MLP neurons of a small language model. Each row is named by its layer, matrix (gate and up: input weights) and neuron, and shows model dimensions 0-191. Each number is 500 + 25 x the weight over its row's rms, rounded and kept within 0 to 999. Numbers have three digits each. A neuron's up and down rows have the sign that makes its largest values positive.
Before each neuron's rows, "fires on" lists the tokens most often at its 100 highest values on Wikipedia text that the model never trained on.

fires on: "z", "s", " Th", "ess", "el"
L3.gate478:525527538501491527480490451511474463508551481544535507456492481490466463489458491533518528473484542450501464543485475448527485526525560461566492502506510500494488511468528498501512515509531487498498507475524520499444477521497498512480530556506479475494490485478511500530496513491500521510517513517521482512518489486514517507487491502509483555498483502495474470484495494537504463489475517478475484462514502463460460503492505479480509512503456535466511550499504474470520516519505527537517479503519483469508477550458530509480489513483546563515495464515522472507481471505539485496
L3.up478:448515501542537517481501493480457522524508500511566480488467448535495472445449525519542515504517509487522541496507486502483458538504525507535520485489507522531498502529504507502470504468486512466527533503500508482482518525511526536512496507469481489470490512543516527514502543507502528486485475501535496504484469478497463453528493479503512496501487473529525506500464531514467485477447497506536497484514500480472440492452500510474510506501463477466490498527521480478471511510519497561467471527519492473529532482464480524504502533496515539491542476537525453505463511502556502480

fires on: "1", "2", "4", "9", "3", "0"
L6.gate489:484514541493540514503503525500539512509518512465489491529520482476524489474487495522535489486430507507467497473517493509543479496514470503531518512446497558543461522551481483421512541488508476513500500461489481533539522510519503505517479459525492495457516519481499492515485501452506523487474505489508503475490501560511484494495531505501519502487546463493507454458508534504512472497501493485489534478507510494517441478505491513499472496508461527543485522510461499519472543519475524487510462538567513506498511483445473489519481476463495459493520469511508497475530502519479508517
L6.up489:518507511475508532473503490510495537497472494481463488499499516514512491507528556507493489467508485502504475484518492536481468487513488476496498498501491491470528492542517450504480529472466440491473523494548517528531518499509471525484470508519537488542502486559494538512528522469463473501475462466483486533478470526485512453533505555480513500510523515538476493505540536466511542516492509539480479546499526516494505444517476489491471472491481507524435517516488513500506490508544464459476511504456564490496535525507482508528520516549502483450473473501504515482511528538495504512

fires on: " st", " is", " be", "ide"
L6.gate492:524473505491469554502495489470498532524480471539447560482499508479547442498495478477484468481494495471504543553499476499480529506533466498473565490510478469519481503493522490483497499452509523529484542485518558507540486517511499523480498521536498498504512497507534492495501486522506514484484433463464508489486504496489522557459479528477533515515486458504536493519496513495494520499516502505515473502528452523492492490537533515462499495517483495515482490516516537496474520495502524510518556504479507448474530484505497510533555514536475477491459497529519545492534516504480494471
L6.up492:512486482475501496478527519500495507522503478441499531496481515515548496510495525481517494479514500471504514499461482494529536513511478522530526500493572492490506481491498471541470501484517507504474504510517532513541492525524491483538467472483484459512508491534472519524457516507521556461446475485456550491537491452505482471496478504476476534470460517519521493562501509493517469490484527528503482492501449461553456429508472474521501504525524499527525502469484496478509480502516529483533505478531480511501500523543522501505507496507573476500459479509477489496505539496514493535

fires on: ",", ";", " and", " but", "\n", " if"
L6.gate266:492504515488481510554512495506530485486516507524481545520515472453523493563455453437454535474484536512500487473476490481527521474465494504495529489510495491492496463465496501510490512465484526460465474524496492492485494510473480518495532508425487541502548477505531478488435518518506505528490517491484502534524500527491512519477507511524473516501509514505548492483557502500515510465455508508510515579484493493467492462470518540509497513518514554511516477442496500503512498479510475487508490515501506497533490478530550531528458504481515455501491493512500491503524466536496495479
L6.up266:460515526516489489493465489476447477497512470488506519543515451510485428513477458536515486466508500534522505502461458463488522488502524512494524519500471514537466486531459496498507450510499474522498482534524448487505520491504479522565481507487532494463534489506550452496531465529514526463536503509490495502529468478472498500480476494491475505495492513490506460531497532480495531517531493518490488495509542518537501499473488500516495543488458490510520467479482500479495496474495497462552471506533516492460517530503502466534472507488476535486449502555508460510499514543507491471

fires on: "1", " ", "9", "5", "8"
L3.gate359:519498469498530508495512489435489525497454481523498533500516500474475515512496530524526494533485483508473480469503502491494512463453540502493501493509495519477520480528481474475479477496487426485551527526522524563561491479519507505483522536470497505475520488455478502510508455490459425501491549487506540503465511506506475505511518502548481531485521512534478493513509494481502505529494504453489481510520517526493497516496494484529503451491492529550480495512518506518449500461523563462542465535512507461512531473531497510523505479518517481521515505542521514496511462519520490498
L3.up359:500478542461507502525482483490487524523523530497489456525458513469472497521514497482455497488526466514466516482478509506483504533534486498460510464438508571533471521502450491499528538472529457529512448545471479488546502480487508531507490535489453529544458479516520486536490523467490502528524517493485467492520504492470534475500477486502523466468502506521467493481484521483475526545480511507527502491507486525461504498495487489489488494519546545468480492545512492476463502544498533479517454526474512472514487495484529477554507509521487489481498521488502510557480482490503494503

fires on: " was", " \"", " is"
L6.gate373:513481531499499492486476506506484467496498484490552516499535512487529472493421545467509511502508440473498515501509505511523472504490501540516517515466500465495519488473513470509498469540506490532507461507510510501497517514477475472512509490521543509492519552489516483478514439453459478491460564488492474490537488509504531506514515491515507528513472494449527542443509483472535487498494486546494481473514498481536512514476506485494505486494500518517475518475540519488509477540507498536474533502540506447463552514502541519504503516506518477538529509483539518528557503524538542503
L6.up373:492440505458508529526504527455512498508479489448475495511470485516494479499443546515478501484485502486544513537514528528474507500522505520478511526533527437535525519476528521520491478471480512530450521522520522494506497511503512517477457454482461512504490524494490494475527461507505501513491507485495497468515473489491476490542475472525540510497495477511503494500520517493492522535504468437506478521529480478500510506516441508492537514489486495504458537455481461487545469517475458488509473469518531487477475479498490457521468498448529486505507494494546515555480522506490535454

fires on: "m", "ond", "l", " of", "n"
L3.gate385:518471529479564491504477519517490453500507524487533527516534475557543535517460510545532498493511505545495525515533476502531492506511485512485517494478500500515519467550491512521528535475521495456499505502504490526446544496479520520499468516498509523494454518499527519523477529465488523502521512463505488518518486501492490572483480438491476487505539487546495475453531481519486496530530474531527527510537461515495500472506506542489493480518500499468507507510484473485490498457502514507485495474444508512495459495443493495470477534487471497484474486544509555512487512480523476469
L3.up385:521495542479495486546473498523526468532519450510454512500516474529464467526524509479501505495501493501478561483530505513469480492474519497458494552535504454472497478509518532455548517482521502515520476497534480461485499536548491523468500526511496486491506493479494485537446499527466457523484496515520519484473490479469477531437511476487488540529487479515533518496502509506490506475501516481524542502503528491500461484454516509506462496519484501515467517500529526473450494517512480506505536512477525502472492484506487492509489548515475492535470469513491548488487530556564466504

fires on: ":", ")"
L3.gate312:507475491527470509525478493560527485498519555483519520536471541468507488544540499528516464512480487494538496541469483485484498488515517506514498497478490487502507499522491504489525505495468476533514531479488511499523476518491505506497502459491529510532481491494481495490511456531502501465507474469486485500512499500491459536515521478538460470506486524542504509440475533508495506480471500554526534479499498494508494461523469516490520455484436514487520506493489531481531481475528532483432510449475436494507537460502535496498496474507489468453515545556506465469497483484510514549
L3.up312:528544527485449506531477497542491486529502500485525534480532523539589477534490483493490541496469485493508492516472543502470502482495551561490506510534496483467518490487524484491484517478538498527484527544495525490494443468545484513477534513470529509498508492514515460511503508544503528477483490477499523509541503514487500514493504500519509502521509561516515507500514533496505494470483501523515552486511524504493508520511482457507523477524491514511514465520489498494504502472530516442478506478467467496487498495508547497506504482527550451505570482506485572479515482480479520515

fires on: " was", ",", " as", " is", " became", "2"
L6.gate9:483483485508465494510466546451476485545471482484504491510484525504548506517489533468499478474473487471518557503543521548498487448490512522501506535494523527524516481451500506494518488465500483525538499520550444518506533522509505469496554497467500509489522450536492460482514506518480503461487523491483507511483487471488482508558512505528491523502506491483467473513492498515508480460487521501500524488524531508528514472552516504445486534506496482478503461457496476474532514483496540516474496516507494497532564517513494498548507490523545522542484526528516536484489523504534543518
L6.up9:508513504545488490477539520495474496491501483482465507512476528464559496551514483494527482507551535489529453470510496490463558516509534498467482481532501484468501464520541470476487517544478510466471514525440448525518506536498551497506482485497542489499518515496529523508522489506516530508508494513498542518511485448443505500515513469502528511527476525509507535512501525536475476522478499520498488474469503492529493484523465484509477525498540462510474512459528502526512515483510489520521494482507508524514493535467540511516454477499526477548506507522524452498511465529439516492

fires on: " ===", " |", " ==", "===", "$", " "
L3.gate398:468433535490502484492520488497500536512476513518496505496504439504505552525515476510482522485533500514556501498515480457439547528470458463499487537463518553444461515467469527485497484475529514444500477511481521497501528502468527471455524510515500493512520527562502510477494507477494494537508494476503494500509499483469475540520455493522523520466487503505467526527501495486520529483486521492462477508506476461460476509521520513487504492488487506476467489541485461457478526506488527471511527488515516471533511484547503492506513504431501496538492479513494491524511512459501487487
L3.up398:505513507523458460504528492478533516479514513499518474494498495502487564514501507506441476491504465511517496481541499458494523539543502527468502542476507479454497479489476519536490512520486483547496516487476474496464523515546461500464539482539481505510510492557502466499522502527524522509473487508474542504509497530477483489535535464489561461520531512495516495560489495503553485510503525525504451478452521471503512473476496511495471492515481483470514480526513509511496509496518487534491492515528476452489503502520513508439540496514495558520552519474521474513461520508493522521

fires on: "m", "g", "ig", "v", "is", " is"
L3.gate177:506446503507532518543459494488479485553539463486506503509488504453493522526519501516506502527489535502487513527528523545492502520507523503506468547524497519534497508476505494493499550529498561526458485509511472518504490503530466486490466480514533503538478510487503471440508485474495496522505505518489513557453485470492514508473511527531505515474499439497473543514514528506491468525519515535534486524517515465501493481535506512461500521492505561453522455469477469478465534501526491523489505487518523521496508474512519504495454535517532500489486475499521488513433518542537527502
L3.up177:511447466490512505521469508508493527538494458513479531496518555448497499524567501488539508535448538515474542463507506498482497462496519518469501478513501490508529496499545494493513512473488516478529494508539538497512462491486480509509481513505475479501508538480548520482483479470483507508495498513479495475476473546487528461517508559533456495524511492527500499488476521524492540483485507508529492516482500500505471502537550509529453499528548544499520490468513492540475516533465465521512491469541492548472500529481537490560491486506517506472468516513540523493506467505491521528

fires on: "ig", " mi", "v", "g", "D"
L3.gate168:501508540484494520541480471506499525532457468522471499460499479470500449492472432517499505495487530532527473496473484514467502518449477528549486461510502474527474439490530476436500477526514542491472550532544480507503492495524493498485526513491516501497501492505564527478465526550485478480481522470526506512540485505535521472531518514527477506493482488481504508498497479505531493506558531513509559468475491491544473501513498495544462502509498490474465456514526511486524498504508492528527489526475506518508527504503495493513534518513491490492506516500528470561483498514516484541
L3.up168:561507497506485521465502478476530513511527495491489491509508518522529480513498492521474534455469455518480556497536552494473512456493501520475482478491568487513507531535517474485521520538525492483495479449537507491422528491457477498531509506503478484544499493459509489488459458503544507492503497492484521495539499490484477486485516488544515487460479490542507503503512516507495486468503551517474471490513505492493479498493500535487525507489517515514540493484541492501481531535516491485560502489513465491494531466539482483571472527534484505498519562469530497472501503498509497515

fires on: "u", ":", "na", "ta"
L3.gate331:564545473493531554502463517487510483498504532470544492506473539467489516530505517495506542494533500510510487524503527549479520486448545500524475516500484493529504526521532554490521517479493451511533525523516471494487495498465508508515527527516522488500493480505467512552505484539469516491503488487469496471500458543512502510477487525494473477542499510524494496471506481531520493505475532489486531506540529517493478522480526458543516468472475471512490476496508504527464547533532504518476480459479523481519499488500509483458493514551494474495530513570494522462498526531461531493
L3.up331:544477491500534488537482468511502498454480559483487504497467499512535496530470516515506496478504501507463480502530491494509505514532485517509473474497504505521531517475488502542467464546511468546489495491495531546462502470509500513500494491442479500461503501483509510447526483532493511468516520503468518470513516531507520486501442533496507495462491477506505542525538486507469491467525577516442443468497494475501463506509494525503542501508526518496441501507486537507488477520493464495474485513511437523496536474465468507493547500476510507560506500467518475481514505514493507476

fires on: "\n", " before", " into", " from"
L6.gate452:467499491520530537500497491567530492511507450543471476543521514456509508519480532466490517485513530477490482468536530521522500515551519535494525457476500491521480502522451519474470527476507516516489493490489533455491513472535478501506522515509481515499503499526482499493432473515468502490488462492464542462479497492546489518470530485511499508531505518470525530494508501528497532494491485528477512554486515526501485511499495473525506458468498468516568510471517491495501546499529476468498506507550475510510501478537498550490515506511473516464535505518514519510454493514487545441
L6.up452:509508467539530502491528473546486503524519515489493458488466488525481540524502499451516476487496463495450528541474524503525482519530457568484483483473480501481514506507498521476476470492489485529498472494531482468559518468475478501533453490523519475483523499502485536491495516519509495508524483484439461439519494482498533494501545491522473493487524514441498511495508497475455519464521441528490492498526462513513474530528503532439494530480510518483513477479467498507470467465529482534528477517493513505472520540477499502504527498506491521485497515455532499525541515485501491491

fires on: "ill", "-", "NA", " is", "ust", " rel"
L3.gate207:481504504483499473514452486502520511501497497521481496472525481484487529530505495439522482529494507511532514502530525542521485485495528479516481556509503551504480518466492476537527484494501502542481548515543491531514533486507486510474505465470502481472504557503521500487480484482530558455452529507486452492495501485472476541497460505542498492486522474521521553496512514474472483526466499491537485521520544529510515486482541495488449478511534490508481525494484503449496484485534486502453504469504497509528496539508487475463492585495523485498494516496545541500486511478516518534
L3.up207:536476519487536475456499507476498483541506486485527464474440432487491531502461530465520525489501490534516502535529489507503520505546522513493551504506487503525480518465497529453474468510533483495505500521526528521519517489507519509549488513505520493485540480523493538497528499472498511492498518525517478550450482480512513558485454499521543482505520482482522515516533527502496478522509495510499537477500536543528520505518461539485498474452482536541531511514476541456536472493527522526494524523508491542514519490514496494533484482529488493498459489486479513458490527521506551476

fires on: " also", " often", " still", " commonly", " later"
L3.gate402:489465481477451486471497516515478516480498526508454524461481449519498493518470487492468487517482522523480489504548515541481485508470540465491485545480503555513522469497489503540495469479470478481466524530492496527459519524477461469514532488493526505511516506527473500520524448508502500525475475544518553484490508512487500476496517488497475481469493490507472513473489488495472528467516446502495519488508479515484523447472461551464522488503491526482510492510463495454523536504511485486464486494535560496455536552528538527517524483518516494493493516530538505459514528512509517467
L3.up402:491532526483501526513536501526496510516483455480523532480433463521501534504494520537532468522519470518482524473490508450519469470502551515473527487518514485510539506556519519494506520473497513511511528506514479477448486457509497506509483469472532457515459484523506471507510501455486521479451521506461457492458481537507502489510483537515470497490459576522470468487493554515453511487480525505509482505521498514461511478509456481461538504477514521541523556477507536489484468477463493499509495492515506474495491506502483518457492499482459498464513504527504515488500509508502481482

fires on: ".", " th", "c", "0", " −"
L6.gate7:498532472457503500447522501521524476483515499486446473517507484515479501523529471504515485508515509528487504480547468495490499474500494508510528510458539497517540499502501476447474492526501505537486527497485522569483512489522474459480497472506520454516551459489485512524519465472536498465482496506470490496510533542466503510475480493517508503497530497514517500518574490475454521511525464458495480493537478546533509510529515494510478473520474457475504467492546521471556488469478468532505495477496513511478530534498507475497467482534532481498530501461483512467531526482502539465
L6.up7:514470488493487513527467504483484491481506502539517482520496533495491535526462490499515500502518438485503493487491462457510483538486542463489494525486471451536522512468486482485463521513480528506531474514501502527474507475518506522495482472559495491510509506508472499561486538460523535480514500489491526531553476521495509507483516490480499495457531507467493493499499492528509524469546517500462526554541508480498511529465547489494483521470471447495499459516548468517509515539467514505482508527538476507495548503507525507521449531504498465521527493492514530465567467484490534509

fires on: " S", " A", "am", " H", " M", " An"
L6.gate165:481522512477488524526506514521521496505493499489487504481510508503548503492500527505490498519536506506492459516545509511511491466462514469560493488521494505460492497474502492498467539445440483501463443456519481482534516501543475519483495463512453471507508488486511480466487513517552511481479491493468488495494509500528496529487489518475489465521504492468503527508519482488461520536449455486544530544469470494526469483503496450503520454533485486504530504529467535511517523505439492520505523480474520509493483484549529474489543529518496499515529499485462510462470570481533520489
L6.up165:453473521468498509499506524543517512447475456487488529489529548545483483514486465520489512475471497457536522511458519506500470465508482469475498489472506533508496500552546489486522516500485457494515454538481481486496499487511507540475483515511449473496497467470514497500490487468540538497489497514513501537476500474535463475507477469492551512491466499531482514500508469468496536521521491467506520459515496461536494509450492508494479483526535483517475508499506515492555490487483480478494546544483486500488471487532456453468528541500501511501545483538485542515521538489491489516

fires on: "1", "2", "3", "4", "0", "9"
L6.gate279:482556501544435495504518497470528507490516493495532480466487504527543516468540503490451556484494491535486550520508528507511497522507512551491542529558515517479485542526545483479502469476502504463441484497481500495519511486507487520450472522537506511501489478505486572512520504501515492515505501507485495519495495496498528537528537512537524509487537477510480468497506483532515525493469518526477499475496483519517440510506449466500504472506486494541458518520543498483519499486496541475522499460499491510494509479549516489499489496482487531505508484492466499475462521565517502459
L6.up279:483514474463476523513525496518469512503471483524555494517505524501487537487474469496524576525446533505494496494498477513499498470530525513568488545500499447505523558500493529470484540513527475473499512488512508508506542496505499521512523520548522531475493505486486496500481555480498517531502516475475477503495469536472487498514494473483503504546534491477460455502531522543480546506520514520527472499556528495480519452530489518464502453493499526533521546511514497506513518504501496495460510484512502499488449493494521545514477521471482474495517502490509506508484517576501509488

fires on: "\n", "."
L3.gate10:539460449457520506501460494517556520477455512551488470470555500463495490503486491503516509465493472449484527485517468510483484477448510504534511545491522529494517456543523474501487487497502508503497515535536511549510486525499487477509499506504469523466450529499475502503522521499520480474479522511497488462494521475529519481483503477508511532517501471513492526464511462528482471494517499504495527505528498492491480522563538502499500490476505539479520512499540488529491562489514507531538519455510487436498462506510521543518502461529509510484482512511474499499553496542513532472
L3.up10:497465527533453531468528473481516481503481523517521510463542533454500493532477504505496489529509483519463513513557529516473515515520512493506464501522472479485538494523464466465488524481530497486525484505463532530501554528508491524464507529491486439504504474487492506521475526500549455528482500531475522506518504515489543472553508499547540495484496517478522505478477502499486544487494494538466497498522491514528485510522502527441496497512474484528486527527501550494480496479482534517522487478490468507564556522477472476518488480535503522512498496508455519530555487486506495496

fires on: "3", "9", ":", "b", " def", "2"
L3.gate156:518474488518455508528466488495518485507454498490527539464492500561505458546525498496510489465539510502507505519490483471483499511478531509497507487505522499510439463446573534488493473499525493506475512499449516502475507541476542533487534528491534521505484519462503481498510488480499515514524481577535522500523529534464474533512471539472495524501475481501492490500494503503488475532473516513517458522544471526499564542526484476542460493466517520504509494480487509523496538522465519524500509505500496511483474500514497521516519501537525499527499456515496514490509481541540501462
L3.up156:489509518512504478502500500473456450538465544492539507551530536478485496485511507444508533520527479517476469482487485504478486524508498510489482470450482527527448497505488548495520484473503472493493496487493568477490505543514488493496443548536529496492495507491475487511511547494556456515476459516482524536466508510502469500531525534476426489532506484526452509522467480481479515501508542482505461519535504525494517500520531515483451506503508500513469506477492490495537477503505537475500491504478490446493510504490499499475477495519500496497496451514485508524459480534511494551

fires on: "\n", "in", "er", "ed", "ated"
L3.gate249:485502509472508463492485500477462513531475492480503487493494514450477462494530486514529480468501531463502544492511530505479522537476501494543470514523544509455519478521512483537542503466453480523458503511507455525480495486478500513470463478498518469519487522513480492505484496515507505557492506509489511464474473541541481509536529462488522497510479493528501459508519575500492490465465517472510491475538527489492526482499499502467508511530513474487485492479547489472518485476523505523520469475487549508488485483519535522504507458460509454523517440528503529462546506537509451525
L3.up249:490467477511516511520478456487528478474547511515466509501515508494475487486496491496521505544475498527466493494512464490506488513504498470474520517508488543481485552491473499467465512509502463484509523470487487492510512516475500461493531536505482495445524521460511489495445513528513491502499511486532473466488513486537522452476558504495512528502495497437532520478484475487474507457473510475501514496478482511514474463530546503538474517516474521456551500500454485488485492527529504510547475510509471467468525503532487541539542460454510493456478550481489484527537540531523487496

fires on: "2", "3", " I", "4", " It", "."
L6.gate94:443467491506483479511515476466481468518515485492493484518508478446488532519516479510482476463462491474462491463478429501539499501507521460502479532514496472533477486489503492505496502503464503513508544511483503489498505530447496488525518516527426470526471502532471504510562462503495481543498497512516527489493519527512491471490517520483516559550473511510487523526531532461515497478468527494480511490493446547499498529511481499503488482502526476497456500509497518498541465488470523529496493412489484465477451472471491506499479501494503511539521516509526499494474497523481486472
L6.up94:476478498471482469504486493452506475514526518509476497498521491466494514529515477552492506481476482515534527482503454535531489515521543490519462479525466500523528479518539540504487512526501483482467478449518519498519503527504497469493523505551456477474477504487487488527520494467497464522477458480446525445525499487498524471515546541511515536521475499477471495520483512494538495491529470483508547535507471510516547503518515529500473503502484503499471523534488496511565482480510532544499509480497446467506497457502451465476500496519563523531510504509494466534481470503511483478

fires on: "ed", "ist", "ped", "\n", "ap"
L3.gate96:494515552505529508519546494488516511500488463493492521524487505443499480560519498500481502504545484447500525508493452499495532513485503483535493478513500476467432535474494479470509475470473494502505490479506493535512475499496462490536517530547534474465514520545489541492511520479528507532510504483475511533512505481516510464509571486506429485539441504472505528511501488498482541526490461506508514459470504493504488494523473512500555493488490501473505529470503522491514500490510529529548487477548456498515513473503554529505502507523479504449529479481470494483502500533497496518
L3.up96:509493498501533490497517450515492504493485448498483498494466532497513534482495461502545489489490435469500488523472457434534435514482499505503493509529494476484446494520481479493498482532478467476550456469514550502466462521506530511485482482500467500431483517494473511495535486536486557489523493484469486518520509506498513481510506491523497467521451456486479530538543496506488490494516469538502492486491490516529529442493495518475487492519497486503523518482469506529508501523535513540519506526476519489509527520500516520541512496506480498505500496498462440515469472481545491541

fires on: ".", "r", " |", "re"
L3.gate231:501446566526515464501470519498464515493514534502515496468511459503523492440529507514493470511527509500462485514484490548540515524552466469538513549522499514494506511516530501551525503481518534487506456501480473482511515474516519493529449493530461483498497497513522503492481543500489472497515487515500498490502508493489489501516486490447466487560483470466510500550490495483484521556481507515473470479492458519503452469493534484529481522498505463512490510523476453491520517466517504536463468496477505526504488476525531463489468496479509535504515557504465498482516515532470483456
L3.up231:484470504499523513526481502508477497511473506500489482510516477537490487489510536498507473486484497532481484484490494494488488467502533495481535508522530471472484488502488544479464483519483561527529492527490507517503466479484490515484510496487484493483508507510512492460521488511505485524477515495558538511505479498515501528475522512495505528483540489563506503498439488521502481488524493491504517485485506487459480507453505488478455520507490449465465459456529516503552459546444527488469547510469509458549487448476502443470523507438552451481527501522517474500494471551479493475

fires on: ",", "1", " including", "-", " as"
L6.gate3:488523515500492493520498491550502518510503535471462504519480473514515486507484484546504509495506499529513529476517512481486491528528475517459519519494475531537488477494518510510513516513499516506469464456463462516492471452517488514466498455465512489448511456507526519527516505484493472440519482556504509461491521488471490449481547485468470487502551480537506482480531477501484532475523478523509491506491491518541447518461531546484500533551463529540482518521475467504487488517488521479475508469438510502518508527517484466515512504478449473498526513535536497507520481536536493491
L6.up3:448450479481483459511507525511500487544525536533461492519546487477447549477560512535481507492502485473503509520459469497550528538494495501482505490509476472513556474508514556537533467520507521522495475507455511484439461510511501452491483480498533462534544530531517523487520540484517496500490531516506496520507525471493467548494499505487506479453544490497489516486496491513489531489510510494519493514531520502482480463528553511485494538504487463471522514507496512472482504535466534495522527508490508490485474504467482517491453489531527505481454503495492481487511506495473526489

fires on: " W", ",", " w", "."
L6.gate243:491531513516518495492463497447453499508496509531487532490525449501494488539533469504496471529500501504451503508519490482500509456487519448486501538545493488501447460480514510492487499503503558479462493473475483501449489493504492548486483508531474513508540486475453528531531527526486468518495503524500457491531503507510459519484482488513524492500512444471471527494485474483487474515472495505473516494491494476495499491520512458438487538486503478469473489525516482480505514481474503506472507450469494475540490488490520478548520491518474517524468515485527444497481464464488567540
L6.up243:493487521513524506508462525499515512481432485522485487526524481475473506491483520466483471490495497522463490527492460520488522440487517450475504517557521485508525465510485539471475525516507546526476472443518485511492484480475536516493534503487504532487545493527510504503497484526439498490477471515500506473510481518516537500493498495494471507484508475503477490477505532484515494521460460491514491448494493596534473480484493509454510544473545504510497524549506493468521506476520525479490488467463526501497538503508511516549481469480522539489499488476497516486501454484551484510

fires on: "2", " ", "rupt", "0", "1"
L6.gate318:519508512498479498504470473481517491520537480494541513483505491530514506461513468462499527513522464508471496499535529516520517475508545524537476528548474507481499494480532452496514496445508482514500524479478538467475482460494504489502515478501468564465458468513547495524446502500523513504471512520483506493530453491556498504457537492496464495525480494514497487492482494489527484507502546509456532509491512477544535490520525479457492520517494497479520501515494532480533464490489507468539439509513530523494491462528527484507536525544546528529491524475557482515527498522509498486
L6.up318:516509471491473495514471493523520473493542510479512503488496509488479522519464455553532490493482515500539523463522452468510464510505529531516461501505469471492502549500502474485515508503497487474550505481462484457484473515475496518519535483495518501491463515494493492503511497490495497494512509488508530528508545484492528449490557449504487525473507529510552515472462503497504536505482546456541483492493557495522508528510522482496513505480472538491510487494545529492510545506484539520444497493495483457431493546503511495502497460489487516530510483532545543500463464508511461534

fires on: " "
L3.gate349:447490531479472457525484506557507469512459517482508444462543448497507469507527476531478486481512497526526468486509455498494523498517473529466507531462470507502468506477498484572535518475500446554511505499487496533479495506475472531500533478513483527528503529529525466515521487507475525520486500507517500468495461495531535495481490472482512454493519531551485476518518479480536483468484499481514484493495472488516518508515487479461506518520506544463495531507500517519495528505540541514474511467506535532526528527496511470452519488503452501484479536514507497515539512473486512516
L3.up349:466493471483504490500564509526482502518530520473513485472510444519530504487481520497476497513453521494485486486473493533514526538523507488510521484513507480471467487511475493506472512497510458460484495489472499526542487543534528533518504550556476477564522496482520493523484556522551507501478514509517524426501487522483561498492503476456499526469499504508531459527460513502523504532516513489534502491470499469514526478476517522508483474463495530505492469525495506463506443501530482516515496496528517533497497450483522514515531527450523523519483496488482487509522497535454489490

fires on: "ct", "ent", "ies", "an", "ate", "ear"
L3.gate170:484488481449515507484496473497519554516516502528499513475533458486524488521524451524507439505490473479470540497494478506513531465472469486473537497482481527483530532513518477502526521500532484539459501536508482532517528459418490455485501524522491469485485468483522504486533491509548477483501469516477532571499541478501505490480465441511488486507488509469474479511540520477470498476507514517526477497522486510498511511515553520498505516474451491480520503468458473475515519473532502540489503505474524487503508516518517487507511490492540523496527553530535497469497496501464506502
L3.up170:522476510502524520461505518496476560504438451519487508490492461549470483465499482543470516527477541526514490485516514520474466512514505537490508529524481533493508473504512529480499517500559514545461499506530473521471507488493497550519493498472501494496544495516498551489482495520503488449512508515505518525505516455522487512494485534512520488505518474514483492507534472466472535508527505533499528479510506541482490542460474483512474494501481526502531473464552478457484544511506527539501542478500498478496480504500494482496459488519518477543523457447513483526531465513499513559

fires on: "-", " ", "–", "ir", "2", " ("
L6.gate327:481493432538512527509486513527486526503485476522485519520481459527459493529508470509498465503484541544489508464461486475495448517509506504509474494496482486535433511485458504505514516526469515511529512499503521482498531499505483535457508473510483535481495524506523448470465509499483497511456510507513508520467434514497492509538500498475493521461489493500485472470465514508511507453506510500535512526485521517507496512488475436501537479472466551503527478489499529461494512515477493552487455520509487494518502465543473552483474523502478476555461500501507541479486490493530544497
L6.up327:533480472510478488516515495485492499517465492524475504461500488491482518504502463456526510458490535446463491454492479547470512551476506511486481526524471502503484487484525449507501525498536506538527531522510513511527531514506508514516520565501542539556492497466536495523469462506486496515436507521487482478495522485491490471453496501487456478525510489435464473484487493519486494526494461569462501466517523505489488526511485524488489483483506535517500516523510530491524516497544524534535466504506498471518508440497522504502533528475495519498468495497499536531488480493475533472

fires on: " and", "."
L3.gate281:530498495499469502526584499538516482526473491540524513470484434494498520524472504479502500527487467519475497502497523540497468507494514506498488479491507492484506492476500454470529494470464516487512496453492469478511485467542493527507500481492466508507540491503495477470497526516530481495464492480467501493474445555457484512524475480510495533508519483456494532523505493490504504507478522516529514480521462491488473487427516464465485475486516505511498475459547474554489522467474455511469530460498470546495492484495477535457503458464474486540502492480503500466510488502512534528
L3.up281:502488525501476521494473485454537496517512454491510523468487495497505518452517479510486499486494506535482506488497577517494480487534491507505530535504539504516510488497473534531486480472510479503496477475521538503504481474500477517518520483486479542519483507545506520456497480497510490485491528508516473507443465473495532521460467506516483478516466499507484457443432516509538513499499488486505528535540500535503479471494540496466471509476506501432489515442486541454490512543535539496509487484563516448517484497528524509494515502536514504482492532540478503496495504518521450516